config.yaml
num_hidden_layers: 22
hidden_size: 448
num_attention_heads: 7
num_key_value_heads: 7
head_dim: 64
intermediate_size: 1216
vocab_size: 2361
hidden_act: "swiglu"
norm: "rmsnorm"
norm_place: "pre"
norm_eps: 1e-06
positions: "rope"
rope_theta: 10000.0
rope_fraction: 0.25
qk_norm: false
attn_scale: 0.125
bias: "none"
tie_word_embeddings: false
parallel_block: false
init: "orth"
init_std_qkv: 0.0335
init_std_o: 0.00504
init_std_up: 0.0335
init_std_down: 0.00504
optimizer: "muon_variant"
learning_rate: 0.0111
lr_mult_o: 4.0
lr_mult_up: 1.36
lr_mult_down: 0.7
lr_head: 0.00792
max_grad_norm: 1.0
warmup_steps: 200
schedule: "wsd"
decay_fraction: 0.7
decay_shape: "cos"
final_lr_fraction: 0.0
batch_tokens: 131072
max_seq_len: 1024
doc_mask: false
train_tokens: 784100000
max_steps: 5983
dataset: "wikipedia_en"
MLP neurons of a small language model. Each row is named by its layer, matrix (gate and up: input weights; down: output weights) and neuron, and shows model dimensions 144-335. Each number is 128 + 24 x the weight over its row's rms, rounded and kept within 0 to 255. Numbers have three digits each. A neuron's up and down rows have the sign that makes its largest values positive.
After each neuron's rows, "fires on" lists the tokens most often at its 100 highest values on Wikipedia text that the model never trained on; "fires after" lists the tokens most often just before its 100 highest values on Wikipedia text that the model never trained on. A number after a token or word is its count.

L8.gate793:132099107119117135108147136130093083153126143156095162078136106123126145150157138137112107147135104150156114127136145151150140120096154172163080120144128135118127108159132166120153132152154142066148110160127088144105124142159130119107160088147138150142106141150132160119143166098147153144139130114110109170134155142113144157123137130152108153135079112163094172138163129153136165122130166119137156090123113123131132131200099121117152130115138150155106177156097125114126117111142135095144108120153120109170131139160127127086108097070110156134155121132098130109177148180125074089
L8.up793:126103115144166097106106164157052142135107106170146169115113116155149122143077109117113096134121141097151138070161127121133103090159117171113140142130125153118172133148098141110141110134096110126116127130113116167113146096141200099098132116152133104064109135153155114120084125158148134140200117108107163118098118138081099136104150108126093129100118149166120120098151138151135135137102146096130131114158115132102144202160132129097115128102138120106136180114081135133125165134123164161160120091130109165138081163165112108120145047152149133102123100116151145108094144096110123106
L8.down793:112134143104137073154073142145149099136206111174162106173082132152125123142146117139155132191106128117122109137172138124112132110122137111107155124157098115112138144129154076104134121151124119150122165160126132105093089117135154098146095123086138151145108130109110151167120095122050153122110091118156093081116118094114151114131157123092138143149138137070118134124134152077105143100160147187154145128124160121138119097104104126132133110155158153132157126111099172134150083099133114111104175144107116106124161135097092091137108171134088105118156104115116119173135104156135117130
fires on: "et" 20, "erg" 7, "her" 6, "n" 6, "ir" 6, "b" 5
fires after: "m" 30, "om" 13, " m" 9, "é" 9, " me" 8, "it" 6

L11.gate131:120143132115152105121120145136141149177124117116132136090142133092121115098075115128067091135142115136146140118135152132114149169141143088117181187151175101133159084164147110112155098086137124139147148153095145147118086126112103154116099112140147107117104129162106141086135118104139146141104166125095121170148146123137113171173141140131131109096141146165115095120107088124126126131153155116119111112156165130127109115137166154146129151121147154138139090109150134104125119086136137134114137113116130136101164110085110123118124129096136116128113143146088124122091137130117109134
L11.up131:121118151136114135145131127136126131125115128133093124110136123141177111139106087110140119149127131137138111131148144083135121137160109153138117158134130156137126178152081115144141102129099107204081108123127106151100139089155079123165178062085135166096128114096152139120133130102165117139154164130098151115111130096111152132143093093121092076099154117117128096147097125114169160115151122112130141144100125157137149152113124097142110154117143133133097139154144096159159144092104132139117102120130182120119150148123118133102159136077185143161153118097135165151106153134119188139
L11.down131:156143128149087116113070108109090133153122127145131113129095163119161138150142118083125155154125100101109127104118104147093085125164068133136134084114132099119136130117133132080113167123142148099133111118168151116112087142148112081159079115155125148141127124109126104132124119128116076119137135103184150141126138131141049112123138171129128134140172109125150156117152163155122131136115128104114156162146157132095110113140094126108157104172101090141112106166120131117128136147163090090121116130183100107146107118123132145157149117108131129168127138089090088147167148151110091129
fires on: " |" 18, " for" 13, " of" 11, ":" 9, "l" 8
fires after: "es" 18, "otes" 9, "us" 8, "s" 7, "ity" 5, "ies" 4

L17.gate615:154151141129091130130140161117146082142131137137144113141131101139084116117134068134088145113112118143128104100151125133132083122133145113118128134137100114088113117155124099130146126110172135052127103159116114157087126079111097151155097117135140141176153142101105131123134100099139099096098166156137139116143132112092115128120148084129167174151107123150131127105149124128127183091118109086150098135112149136179163136115123117130116137117144140146114145111129082125100112154122131103117175122139166049120151113110145143103123117127086158103136152155115126106122111119123102115
L17.up615:129117138116133123134127159115125176137122099153140123124109160111129076130104132115132134155110128102135129147110143119194110091143124193099156153142158167141148114108165117135091116138141113131130121138104182084168138133138122125157140119151122126119161119118150168109095161190113134137150109173100131151148125109155116106114091114163122107127128120132142170165154131083152091104112102136111143178124143095110117116142119113102127134073182138113128103136126127125108154136134190117124158109170136090127125161121145130127161092161148133126179129107096102102125104095136130135
L17.down615:064092142085126177172148168157119134125143101119126142139116141117138110110142142110088089160077141126107101122093116147128110109148101143124141101130101137100199124098133117104139177099118124125140140165108127185180115140187152133121112147126134128088100122143130157142130121162139116114138160126107164173137133114140126142145161163143100147163074108113114104099169088134158102125099116089117136116167109130139131075157117144122129110125130111152117173141107118154136156056125134132166127164101139116125126141150076117155150116124124167132125133139195123139133150175159074115
fires on: " —;" 37, ";" 28, " 0;" 15, " |" 15
fires after: " —;" 24, ";" 19, " 0;" 10, " 0" 9, "?" 5

L18.gate809:135130111148094134083108142131160123126106126184154118172085131129097131117092096150143137144172145122131108127071077091089094112176108112139090094101135109123125135129126134192111144067093149118105170147176116131085124116160146118141114150083138126097137076134126109109158129124111134080164113118126141150099121130104154098116157118154152123138159133132140074116128113140103158170102113094132181108145113103112141118145099086106176112135113105143106110162112151118162107098127138153111114139141102099109121114173149118108137123149121091113148122148108149126116124133164106093
L18.up809:123150158133095124150131151103146109108144153184121132143132146125161081138117122152148161211149121128165117092102155127110117170204076146159104134144139123112136109152171137129153119111160113144126148088127107200103129120097129166116144138117166113127123116128130115127132147104101145145131133132152097164137141142133105154113130135114145107115156108102128140111126154138106111097116130119169142139152105118142141129101170107123164133102112135139123127166132160133159156131153133094115156112149147098142121131135100150192116121163154128152129162107118105170111105152126120093
L18.down809:132133112139135130122124139102152093129172139122120117114101132138112136119144077140101136107130121140126100102089147142098160115119153136125166145132138133077142158144144123133126124123124081127126095095163128126138107141132164148078122149168129115138107121108138135113117121147140123125137176135118118135148155137112160056153157122142149095105075072068115150131146143137103125108096136098164152138121125124107126109116109132174139128149105110136159119151151102131135107143120101140117123128127175121101078168138120105122092125129108090081138104142095146144104122126139165091
fires on: " " 71, " a" 5, "u" 4
fires after: " |" 23, " the" 16, "|" 11

L8.gate973:105125150109159137145068074090108118142137160107109128131109142091122152153138093122074112135117116100102133117075140144184111143129130118083166108115150114123138142160170153127115148096160144115161129150124123153163088136096094180117149106148139139115109165127154134161181131096117125120142102138110142114165104136130127141094129106139117114099108154094140100134137125137168145096115089121121106112119131110114138108151143157152138130144148132171144142125136123125137101127069151137132155113156155164148142129130115147088111137158133128111154151116124165125138113172152137157
L8.up973:143154134115151158141143158128101117118120133126141094101103121175111157119078106097134103166093109090096133109127077128160135150138129129127108081098187122150142162135149162152146110123135102107133146152126120122140124146114075143117104137087125117108105132167137114163149181125138132075121106118131152130108139142146138091165127153163134148158125124116155111119123138129191158172166137149140131133137147136123116136134127128135101121133154126151163104136114101133096142143132159118120122105117154165121104123179116118140139115183140176116108079154119130116130102072084109140
L8.down973:133111137151117093147207120139122121145166166141101109100124112095095158168110135116151103125145121122162100123110113167141132122117145132101090125102105114130140164122135110163129160165117116137166124130139130104130132111127157126145162135130119110161118166111089133122142041146124129178138122147119067141098121116121098107121115142109097150119151113115145109153096114104143133129124111117132094165134124103136153118131134128151158093112135111126103125149134161141132126144126149164133101183159080143116112129118122118157097171094115132112177096154145118112089148138117149169
fires on: "est" 52, "ed" 10, "ide" 4, "en" 4, "et" 4, "ideo" 4
fires after: " inv" 11, " f" 11, " v" 9, " t" 8, " F" 8, " s" 7

L8.gate983:157106120138124134145110138127108050172138120139130107136105120139119154140158149125139157144110162138097095073115130131138150139156122119122130095160144132178133090145127152165103154139157116098135118149135082126095082114127144142102122134166136118126112079115137100113118121100116120089137143155075160140143136139130137142148135128106147163179135141098092158124155123135122097159117137123150133142142087081105166121134127113129097115163149129156140113140103136120133133130119073145126148084144147085145129116098095139100135137147139121150119095144136128137126111155130124106
L8.up983:132128151114150114135125143114162136153133142105075129130103127090110140130150146116160117120187163152183108127133166073121123167136166112136103097104156128144125119128139103151132145119135138109094139125132122178106132141150101092094125144136090133125127114167137139157155150090179119104173109134096131116173161142127156104171128105113142195140112113157137133131155136135151067130128161151133123149143061090157090114150125147093102140156121133093170146136094112123082139111125128142148119158118181126126156176111090129159101141171139120153151106140107112116126141144126149151
L8.down983:084100088170107154125119119119115149121137159109155105126134093157114135126114127171136146114077126082127084069159145136128115170151113121104104129096126147132079113099116131148134153116083151104113094148150123156108177134105117150187130098131178123129123106197099137089146118154143135140140144128153161129175148130171148145111089117149112123120155085116155130140132132102099110103125140166136116115102137134114163119121150121122094144106177130125107190093146173146146131151138079144082116140140105131096132145149137158133112092126188143092127138106121136158145155102122151163
fires on: "en" 17, "if" 11, "ig" 10, "ar" 8, "all" 8, "z" 7
fires after: " f" 34, " F" 25, " N" 7, " n" 6, " c" 5

L12.gate286:107142115139102110121171092137135156158155140177139167165153129137062086158156143133139089147150116133158105152136103156176153128167162122123113122169108137094168129109123143098114113069159140158121112159118107117122124144113088110142128126121100111149106131138115104123112128107117110121134119144140126136132132105080155152105168080138153145093109129140115141132128158076134124126138150185133114078134124174129094154077159095162127147162074160115118166141125107114115086116166142118182155118099110136135129133127127133086149124119134153133144118106155102105182145141091125109
L12.up286:113139105120141157134095112133104099115097115145131110141130109132088106117155152158155162107125108117161105144167142152142157129128099128106151157061141102132124159123112157130123162157178139117109131142113130112125113074091126144135135135141095105122084116135130140122144113136090134128120126145071091159096102114162103145117106162137133169119141150162148139089143109137144111167136110100184147090120140116123131092130171124143106100098104132121107107130155092142164118147132141146104122101164160113139092121130114121128149112130134123137119136148096113094125131116135180102
L12.down286:131131122099154110132151173111120104130115117139122123176168130125124128112160089140124113139132110090146059134117134098116136140133159097097104127107105138089133083130138141138101153128087152108110149135072103071047138108112110110128156147074110098131090155141097136128132152102119146179114114109120108103124152165142088084130149156160124149168126163115130135129162130129119116112141115101157181133117122129109134123130100127110092146130158138141132136134135101136121093104116155134135141153155113137187137127080118171099117128165105128156121131117142135121134111173116181117
fires on: "In" 24, " It" 8, " In" 8, "ther" 6, "==See" 6, "He" 4
fires after: "\n" 37, "." 9, "==" 5

L17.gate571:142143115102107104096111133143145124148125105145098148129120131170119178112171095114187142159149153122142121109174120108114110118137100120096149110149131086134160144145141131160116141138080137108089121125135100108144106096134103137071133097106128155132115142178101124113133136120125147072120114092126122105127108127085145155097108139147160130141159169143095061112097108113144103164094127094144176177112132129132123134092125120138139173152134103139170110093155115091102097107125119116146146135148144164116121142157117114097116098111111098141151143116108098151112094154161117098
L17.up571:135101117107082172112117119090119131121124164130100124141091097122151126111125086145143110144152137169154144104152119167083110129102074100157128125146135089126164124129137113118125107192148131136137136111138152159120164114122119118140142122125110159150102153094108104138128198122174148103133106157147087153157120148129121117123111109121149095113073140142140108123147155157109079128162099114185133129172130135161176168085089096101108114150129118114160122153111146128107115152105133152136121145133140117142116091134126125151100075108112136163136100107131057114155102106149153112
L17.down571:124167146178138115103083130129162120113129135126155129104154127093124123175130111105085119129165137185151135118185084135121133121118094108131178157144145090110131079111154125123115108126109183139158142103137112125092122162130106164109091136129109125137128074120102132119130174150159126133134081132147126171164138153086124112108127135166121147098133140082145118128108112104107093110195141113125156158111115106101140133118143152132154132148158138154149151141117126088138128136103154146091100122173184120110108148175156112128171143140147117139132121106119069142110112151155127110
fires on: " " 100
fires after: " |" 39, " and" 5, ";" 4, "s," 4, " are" 4

L17.gate847:149151115137110126110171129109162102168103168123162162124109126130156085152123132118158119141173126116146176134141089124123071157149130144153151143135112119119103189129141127139102131119124164130092152108139126089142157110151160116115151089113139163113127116135163064145144122110149108106152133150107128133143087107101171130106152119115152114106153135139099119098108142145145160114136141125183167114121129110128151078097124154125148090152153187141152073129119131100172110170145165135092122073138110128124106164098135128100128159118115152120160089148158141124106164183142111138
L17.up847:112124164107140092130152131124133138110129133146145151138097107130116115155157145110094123144162147145103121136139127091074080139132117136082129133131108123158111127160084150126091129098128181102090104118162109132145181134119130141133148141128118135121137125122139146138135095118178143105110151097116131116144084173134072143165082141107113096145112106156131121110112122150115153093147112129153124160120132130104145091113074142115151143095095108097145147077091115144147124151104121148144135163122137168116122073164139128144097151147134091145116188108150130141151114120128174123
L17.down847:140112098094131094121099102125087144121128121115136129142142070134145120156121102118148059144121128147124126108112185082082115148183155115138135136130150146102072132130123127141114139130108144115151123154160142118166138145138120110101116146183172128105141119153101115125136184132156097138102092130118130083092172094139112089142132100139153156117127142136133113138056101192094146138178125124153180122124157135169114114108095128071149145152144118125100127130125148131128134106120139124107119116099086159086124122122134152121128143133112124116108119103111139130138154132092079154
fires on: " " 48, " —" 21, "ording" 13
fires after: " |" 68, "cc" 8, " acc" 5

L8.gate81:090147103127104148129171137118152112108110159105120087104092090161090127175151134156130136155145098117163117105156123135145109157138130145156137117118103137107094101173148098085165136119108096141147160117142141094115128118132113135122107141148128188086126152109167102146090123160173144163130128121099166139092144112112135160127110098163159098109129125133077130136159136132150109083167128162134124141125124113119128202118147144135174108085140119113161110125109121135154145102131090144125136121138162143116113141098089138135127123124143097112123080134184131139141099098147155128
L8.up81:124100144102108076105110139098119104098105116134119178113065122152109138142135121114141109101118152115112128126114165127157125156145144129129124103087139100074154161143120114130134131110133149121119139167086121109156121102131097115142148128120096152113141145091142085111115117150169089083143125134134088104124139101141124123147181138131104155155123100117137102151120141119103132131128143123127170112100119123126125138146151094145125148136119161127127109128107130146154109120146115128116159153113103133119126117108088103108106116138120159141134145101082165130115148092134115093
L8.down81:141116147086091146132138120137139069134125149138145118095115174110091087144139128126114101167137145151145090123142150144111102138164107144133126106143117129150127094154159095110109129151151133115124136049138151136112124140111145115089113158111145129122077165166114128152164102095133131118128138090100170124112134125138133116116141119173142126184154149142147127143115130111117138150164129134153137138093150123126101110137109109153157122110116122098169088111139174114118101138160112129102119143117150159126167134109113086154123141186146104113115116122154129137105083145149160120
fires on: " local" 16, "iss" 14, "ersonal" 13, "un" 8, "ve" 8, "uc" 7
fires after: " re" 20, " p" 12, " qu" 7, " a" 7, " red" 4, "iss" 4

L8.gate911:116132099119146156130154123097139078084132138080112100089107134115103124115158169154146108067096106113138147144172137194129156133126099170122107164144095141127116090147133092132144145150122097145153097178155105151132118155102052133132145133218213113139082113118102122111133090135075130141153114108164104110135138144105144124158140064154102117081208112119131106123091145164134157114140146165131158170106139143168140154159153167134120096121155095153124136126103108152134167119142130127145153134145129054125117121155136113134132126127153154135129132152097132091134133111139150156
L8.up911:154137145180146139114062135118140123152113106173137115142137126108117129121129144154124112123142075108080135152140169124120136103091122130110119090096119118115117109122137113147138171169098142121171190101105123114125185140109156121184103124125139139114129111116111139137175118116152125107106106132177118146093124179153134122142127109118137152103094096100114103069120086110102152080133132109148117129117112120135100109181144151138123126117157129137121149103150121147138145141078135125143133153136111117092099087127130104138135137127145114121145086121057117124115090088130114164
L8.down911:112143149113171137122168130160105093126101134145145096144130126130141148174173098092115123116132117129170145132097098086111145175176132117133151122132157141128127145119120125097124068105122123087127130089176120117105117103131121178123128140124080104147114169112151148127149080138115137142196117123130141095126161070084137140148145106169078062129158176142128175124157120144114111149149150142159168142113161154131148090147141148101150115140091124124158102142078157147098133097132110157112108185120143144109111161131131116115142130146113134143112148127122125111139139152157096096
fires on: "z" 43, "x" 15, "ult" 7, "et" 5
fires after: "u" 33, " se" 15, "az" 10, " Y" 7, "a" 6, "un" 4

L8.gate1062:100100114108120097126099096167144173105105161133104101126143149116172121128165076128126148069151161105106126116156125121126162103134149114196144134156125120151106141087166121162131098097136157162108121166087129153154076097122102124104162185138175130154108146093118130103119116129165103118117128098114143135158174132120181147107080138119117124090144100124130132109123156129103115114143147140162085121123124118140122130168112085112130148103146133141120127142183101105146152111164126129128149146179163101132114128139143142164163112146136116089159118127124112140138146094145148123
L8.up1062:119155145094123144113102129132153138135092100115128103144098173128146154122085123110133166089139129087097160063119109155108139122133164139132121121144105119134160077128115138143136113125162115161091094100104113138148091124106123123111168118123154146200139155070107148120105105155106108089102128146114109134146125132119125156156144118137128148123149165103107113146114074132111174128110105149133139105130135104120145110115106100103163092097148121114153174109113117097154103067135145138145158144102155140099140073083182069140124142135142178135149098113164117127121158125115147134
L8.down1062:159142128179128105132104086145079169124144134113124146155152081152132135133159127114074127140145174152101114093161121128176141139120106106131188138124146150121129105138116129159111091161145100142143115174111121123146142146122105153149162089099107142123136111184138132170142121120124117157137137128121140138161138124149177120119136157101125095120170131122129148118147136140119084162158131158150121114103135148109099158147144125134128173109161101133126134134165114107100168161161106136119125115162108085111083153160144124167154110142109148132118121108134156158189083101161173121
fires on: "ub" 17, " out" 17, "ut" 14, "out" 9, "ver" 6
fires after: " S" 22, " O" 15, "A" 9, " \"" 6, "-" 6

L8.gate311:128121126085178158135165154129104109085157094089116129136104129126156134143130118128141096154147150123133157119115137168111135139117098142100187137136135124142126141168147183141123166136086138114158148162156135101137134111114112088167113133135135078102118165123084125128121097118103147095132108070136112151157173170140149175120158141135139158096159093125137140156136100116122129146101153147099145101100124151175155118099107135120175131140158121140127145096104099131081147143136162123116154102130115122146137080131128133110129139138127154176160095123181075125144114144097154068
L8.up311:098102137177132133120101103138157087153124108113142151064117148133128123137113146177146117118128144107161110160144115185150122128095134111081110127120139165096131114105169115113131120123129106111153134131108117132115110137148109154176108135145163107134090135103141160159178163160109133136113125086102187142123115099097186105099098129124102164148197134101157127108116117167128105123110134112121130122100152158099137144133121131142118134107149150118134116118119134085143147143128137124140156103087095123123150118106117128082152148130106123149142103157128081130107100153132137134
L8.down311:135129132061168133123132095117116136140102132133117116149118127107157133086122124136124117115157122116152100113121112130127132124112120123114076159115087159103144142139093117127096159156122143130103137114188146138167099117164145093102116145145164143103127133142104081098094098128140118138117094169175119122112101133096085096135128141148116116124098098121134138155189104150102110133137108103131121200130159105088139118142129106147116160141099111123121084070182145125110106159156130110117096142102160136147132122128116110113098181134156121102189114117151157146190123132118144133
fires on: "z" 49, "es" 13, "et" 7, "ly" 4
fires after: "u" 36, "az" 14, "ac" 7, "anc" 6

L8.gate98:118088159086095174085115123133117102104161118128140133151110115116122102096119174127119126160094098164166123112096172102118106111125119170110133122135114090141185124145180090150125114140134163173136142140161093119118146163134137106143144082172133160103127088141110152137128097126155158118117112096148101136141116126147133153143099145129107145119130137156125161093103129110172137153135151101128137136161152112144117160124132103150096164148126159106124162139109160139161128117164159128150156138152144150147146135139084112133108194152130126108110124162085126136126094090153106117
L8.up98:140127135137144141136086160141124101147132111132139157122140139140120111137125091149134092144174116129145135126089139133129116143146144134139153145120192164141151123183159197146080169113149158147142110141131145127134138162157159129085154118130157141133140105077115143128110125150135156079121156123118152159159155136148150123140172137097141163155125146110103125105106116157148136108081123106133149126140106116104112092160190120146135120135122149087149139133147146120117151139144107128133146107176097126137118127191127135090095112163119145068135105107110126141096123154105129132
L8.down98:124141152114135111095115130114102108129111144153148098097131122146102150068134113102118124141102189125110119119137125111112089167074133101127150090093123118100127136129094140114163115132110139116149163106140151137121111088129136117151119092147103165133115112147138157118140108092104133160111141133124096123117137129135113076119109122146104107126191102139166127154152152117125152170160101110137127140189120176139145093097164108132091099084109150124184123121172156134129203084089135096114116083137112125129115109112107102132111097129171165165127107108098109101090168160116167121
fires on: "er" 18, "ir" 12, "ure" 10, "ural" 8, "/" 8, "'" 6
fires after: " m" 19, " M" 14, "m" 11, " d" 10, " r" 6, "om" 5

L11.gate1010:097093157102104180115144124142092155133185111142105171118111142098116135166141123121108121140122122119090141102150151142133104114112123129152132155101104189122182121154102130113123174118107131103118104102161076135155161092105125104163134109132122129119092147119108098131164128112076157085122122122140129121160151112123098159142139147142177129153130071103117144143095088133105133151147149156151175103111123135118166163145089121143125140120136158144116170117132139140161153103110128129134136146137147104129087162131122111153137117154144082096125126125151122145127086146072121142
L11.up1010:088130150113088103123119115113120142131141079138094154130117145168094138104090151169104110107160144102100117106154136132153138131139102125103151136126128144093187169110104158127105140129085142183126155119164109159148115141101111095136108154151165123159166142168137101115106084129082133154133110159148167154165122143127108139160134128127176150135127115125115183131120112119124102113119144122122162151109139102069120136156120114102166100129124084091111137114121116122158148117147111147148141143142142140180132123173094168142138125108140111094141130079130184145118133154107150095
L11.down1010:129108126100114175114118126109124108127127122152102164108147086107171130119134168055108131162106131158103112092140087130151143125108089127121138161145117138152141139129099071146129129120119125144147079125133099102186145108146179137124153124121141151060121136099118166152142121150115135105127105107117160138126101132154120096153126187112116153145125102136111141132137114123118122109103137130114122088096092172097104143096149130136131086137142108109141151145129106140117128146154117127143123140125110194149136106143122132113140093112096126123095099114167132112133105116120125165
fires on: "-" 72, "ind" 7, "=" 5
fires after: "\n" 77, " Gr" 4

L12.gate18:146092135165147119145078110128122121108090141146149125166151132138130140113141160125110117163122204126136106131136135121124186094145106138172127070084114150126110103126116096113143123127164152126078125156133129136122096123112134117122139120121100154148148145157158108127117121107188115121116140143133109125177116124155114104177084167170116135101120138128150123105110144120111107112150158125112165117127150129070131169137097143121121114165110104150160111178170137129119128122121145132139121152124179109139080112127106148127160122119138109120150099121147121121111141080123116168
L12.up18:123119101146149125117135136112120115099089084144182096101119133163137072106120113136127100153134189146132167174108138128129105102121133124152121123079158091144111128127132127099164089147098175171117107117122170132135138127157128141108125123098136142143110168140098118126140124109146128103181080125146098143152122134109133107128085149153100165144091076151128165161141157136113112116068150198117119098109165102096087161145114109089096110136137091153106116144140121119126157137094142183148137144099155125116114073125115097141145139133143100119141122117131119112125152047093159140
L12.down18:105131136107127109130142117110150127124136093096102151141104144137113094137123139165101107112091084120090123143096118132089144144165140150128108135061130130108166111136135113106118142104114115115151137117135117151139153156116107159090113163168151118132165117100141110146108090160131099127142053126147126162113120138140131115097135179130133144152144140096099137123089153146171145078119120105138094133158152112089171119117107157122113126130082134176129122096123177148119104136130149126135169158149122164182138141138104150126120144154155119083164118176113137110185157173134149096
fires on: "\n" 92
fires after: "." 45, "s." 10, ".\"" 6, ")." 5

L11.gate142:116169169123122154138150143124161124094099133120120116131147126151148109128112140079069116135115131124078160131131134141186123166108123120085151157194134118128131125171118136130120154119113115126123117088138122149131093130181124126110104139166132119142119147129113133096132136092152148156131095129123136100118116117165101154138169129118173140117122129161102124144158161140171138105092127119159151146155109118108139160112136135194088173166105091085095129085123137148122110165143163104147133138133126151156094131134162101138141152150130142088170070108139138145159094165098134150
L11.up142:144150096137119125116115150162106163117109091110129118105141097114142112150105154134103089147089111140128130140147156165139128122105114135113071166116151146152139170139136129159122118121126119102138129113129126102192156120114160144107134156143121139140115128171115134156128137122154083127122138170149116121130141131106133112143102110126126146165103150095116120109153154154166137115143106111148165152086104129151114161081132135128119102070125134114128161139051130124138131185098114113105115132180133127135105172140171108119143095142133095122132106104121137114121161162137141162
L11.down142:100134151141154178146145155118145176152144127175131124097127140146112136102115086129133110120150142146159169130106121061092121090144144125159122158121133107123088128114151045129117159108093128112136130155125130145119128148119152157116106121133138133107109158060100132132128135125114137125145122135121140128136128114120170147130114143117161114116181146174101142068127127122128161149114096153083165090155112151122162122134120083131123143157140101123141096124121148153095120132135119116159103085112106133091111092181081145176156157149149160136104185153136101134103170142146140089
fires on: " |" 56, "et" 6, ";" 4
fires after: " " 33, " h" 11, " 0" 6, "9" 4, " 1" 4

L18.gate641:099149118147145126125108143168056146157128109149144097142152145093111112161117163082071173180140119132139141149117103133118163119148137157128161140146139143121138126143146104133075115136174145123100170133146122134125152123144116089155139137123119100109117165086086152139141143122085144101141114119110127132116085170132124141163162144164130152130140092167141140153121095114171180121125138137103139133140121176142101176149124135130148096135142128180107106127127138122118104156152144143138105147125189120110139097121161108110105100106143074130112165148122137149143154108116146101
L18.up641:113130080163132147116124152154128119138127131135076123086127111147134145096136101112107153106133172118074120146107153126138111131094136130119151111162138110129140163134094107143148112167120151121183144149123108127119113135098099135085070145139125126106105117126112143149149130151108144088109148163078103101116132162135098098173104123126135161155123124105132138137099114090153069144116110172109121150116125126107121106133159136112148090170090120187168151124183122125125151117112152143139133159156132127129116127088152107181183083147143115112139112111118137157075118118139143096
L18.down641:136119137130101106101137133131099140117138121132166099151110139098148145121177157180152147144142170115131128139146068130112080147144123148110122081102124139108208155137153113135128145113133147145163135134109131124117127129134120152111134142146097134132134151200096128093118138143117119114133179133136133127125116141133110121127134139148118130136173167117109107140174124123132117115150123126119120099167114167167115113149144126137131129141120125098145130138161094148127130101145110162108096101115119138124089102094131104143099144106148110116114168099116111162088106099144127128
fires on: "\n" 88
fires after: "\n" 71

L18.gate923:130127148140122131118129128124121124151104119166148126143115130149157137149117154133116110163146113131140144135158128121090109139163158127098135137119171111142107147154098150141126122105117158117143160155134131110089106094155139104098126090121145128104180124139119078092117111120126106100165107134123181156065123142109172147152148140119100093149174128139161136163169156128110168123156138114161112109092113120141084132076065157099107143153103092124166118122106189115128160107120104123142100131123125173131155165128123118118122096121075132195103125125087105137146109135119145124
L18.up923:095133079137071122153161103140109144117097128172132127120116147086139140142110122097079115118165066111150167116141153105131129156125161106144125119116139131107129121114095131143115113101116163158137103113143105115110130104169091090113121134133105168136146118121131114141141148142125165143080088167141137119112120125149110103142146154088169139132127130142114112132103198154124126128097166112110111121121137167152133142154157129154121127128135164125133121142157121087138150111139139137099118111073054113137116152148154143123051101159144132170135137113141129115077111118110133127
L18.down923:145155111102106123118148097125100099150109122103102144135137153113147116108126102161092126156126156120151156150157182111105148147142124114169183127110121147101121152138114124129109159133141157092095122146117111124146138104149171101146101092096113129140106129110132113132141149109100145118131096142132183094153142147123139151103146103128120170128111155103131134128124183163166182115155142161143147133122155150134089130144102141146160115071142170151096117116144140099146076165133115153090073155137092164141114118154165124194105165125116115145100122140136110096147157188131140139
fires on: " W" 40, " —" 23, "ic" 5, "ort" 4
fires after: " |" 24, " M" 17, "|" 14, "-" 9

L11.gate946:162141170166122166111110136177091107134187105153131161075144110147133128126077115116127142124155136119114133135103105120112126128109093120150092172131111136149122142139095130096101111104129141122113113108127142106109173139141107121124088112121135116107149108121114117122131127141149127109115119119098109130110138144120150134133110128133139091106087124103136167104126124154130124121122169085118136132128115166104171073102127134106158108131143135150126111128075129154129137094169093101125172096144121141162144141108134119145094117132146102116101143129138140140107167130100104125
L11.up946:142159115156112132117188133139158115118158097128124123089141099161114130115154152143146154119182129151162134148109118157121136123123107171168106144102125078115162142107139090158197127139094111133163106115109156132138129133111148125072132111106104087102143151128144139110078143115154120122137134165109123103111133166138128145113156121108139117108098105160108171125103129160137158127143119147097161148167133143097173104129121126149129109121123123134087104125133152144108161161167146117096115115131140167118136134157100139123140119124123145122098143096131134140134145116105118152
L11.down946:137094139151119124125117138130139150132119108106100122151139134174094095121120146112126141105119133136115115115127136155143102128085086176128154150136089113125130137142110130116137138138160117160056110141112142158170115125089076148125120135100123154130132107132098134093152136096137161156136124126142182152143181134152161134096099097113089152133132109121143138180139150129120140177119125114129103145150074140114116122109126119114121127133178129116145140146154081115137120128133150097122117144120088141109123115113161122125125134111092132122123108130078136125142113092132143129
fires on: " the" 56, " of" 20, "ire" 5
fires after: " on" 19, " of" 14, "ing" 7, " ent" 6, "ross" 5

L8.gate827:124131099134129152118154102113126120106146136128126125131129166139131151130146145133125138094092125105151103127128168120139139118041132128116161154173108101131124099082098136125089145075118099126124089158148069132093117148163113156119091124100127110116120138153109140145135162103136157123109162138136120127161107115106150118156111085116125101156097134140154116137105121115151122150125171156135097097069133131109130130104072093145099140120116104152073154139140091147106120137141134169132182094097135222118117147128149131110132093142124119107117114205099099082174153141108152132
L8.up827:113083088149123129125135114100115112113147121148099100162100132140122165152178114135123173116142127131131105106088172130153120115104114150112156099152134140132140166135082183141143154086120146100120089127147130116118128138115133124129128149101123150123136152162139174153160145128137145117141125090112152106135113115134177114136115115149098119133138188168165135159167077113154110165105173138093100118129109106105165136116108166111107150132105113128166142124145123176123131114105120114146138093104161162105135153141104108084108110146177157121077145170079107094128085124137078143
L8.down827:112120147107136128130131147120130111090104154111123139106117090161101134116080159139161125130125111149139123154151152117138101143128135114129108138097136146140108123098129076181147120180151179121140118102121129119142127115138120105129142131164150117151136155106130135119153128153172101157115114157068112123111143092156106115125144114143130153142154109135091133174078184095139069139141145131099153121129163131103127131177116164170152104093174116138080125092161145095144171135122128093100117111128071122097124125120158139147075085141186081124157079097155135134133107164139113142
fires on: "en" 13, "ven" 12, "if" 11, " of" 8, "ight" 7, "our" 6
fires after: " F" 12, " se" 11, " e" 8, " t" 8, " f" 6, " n" 5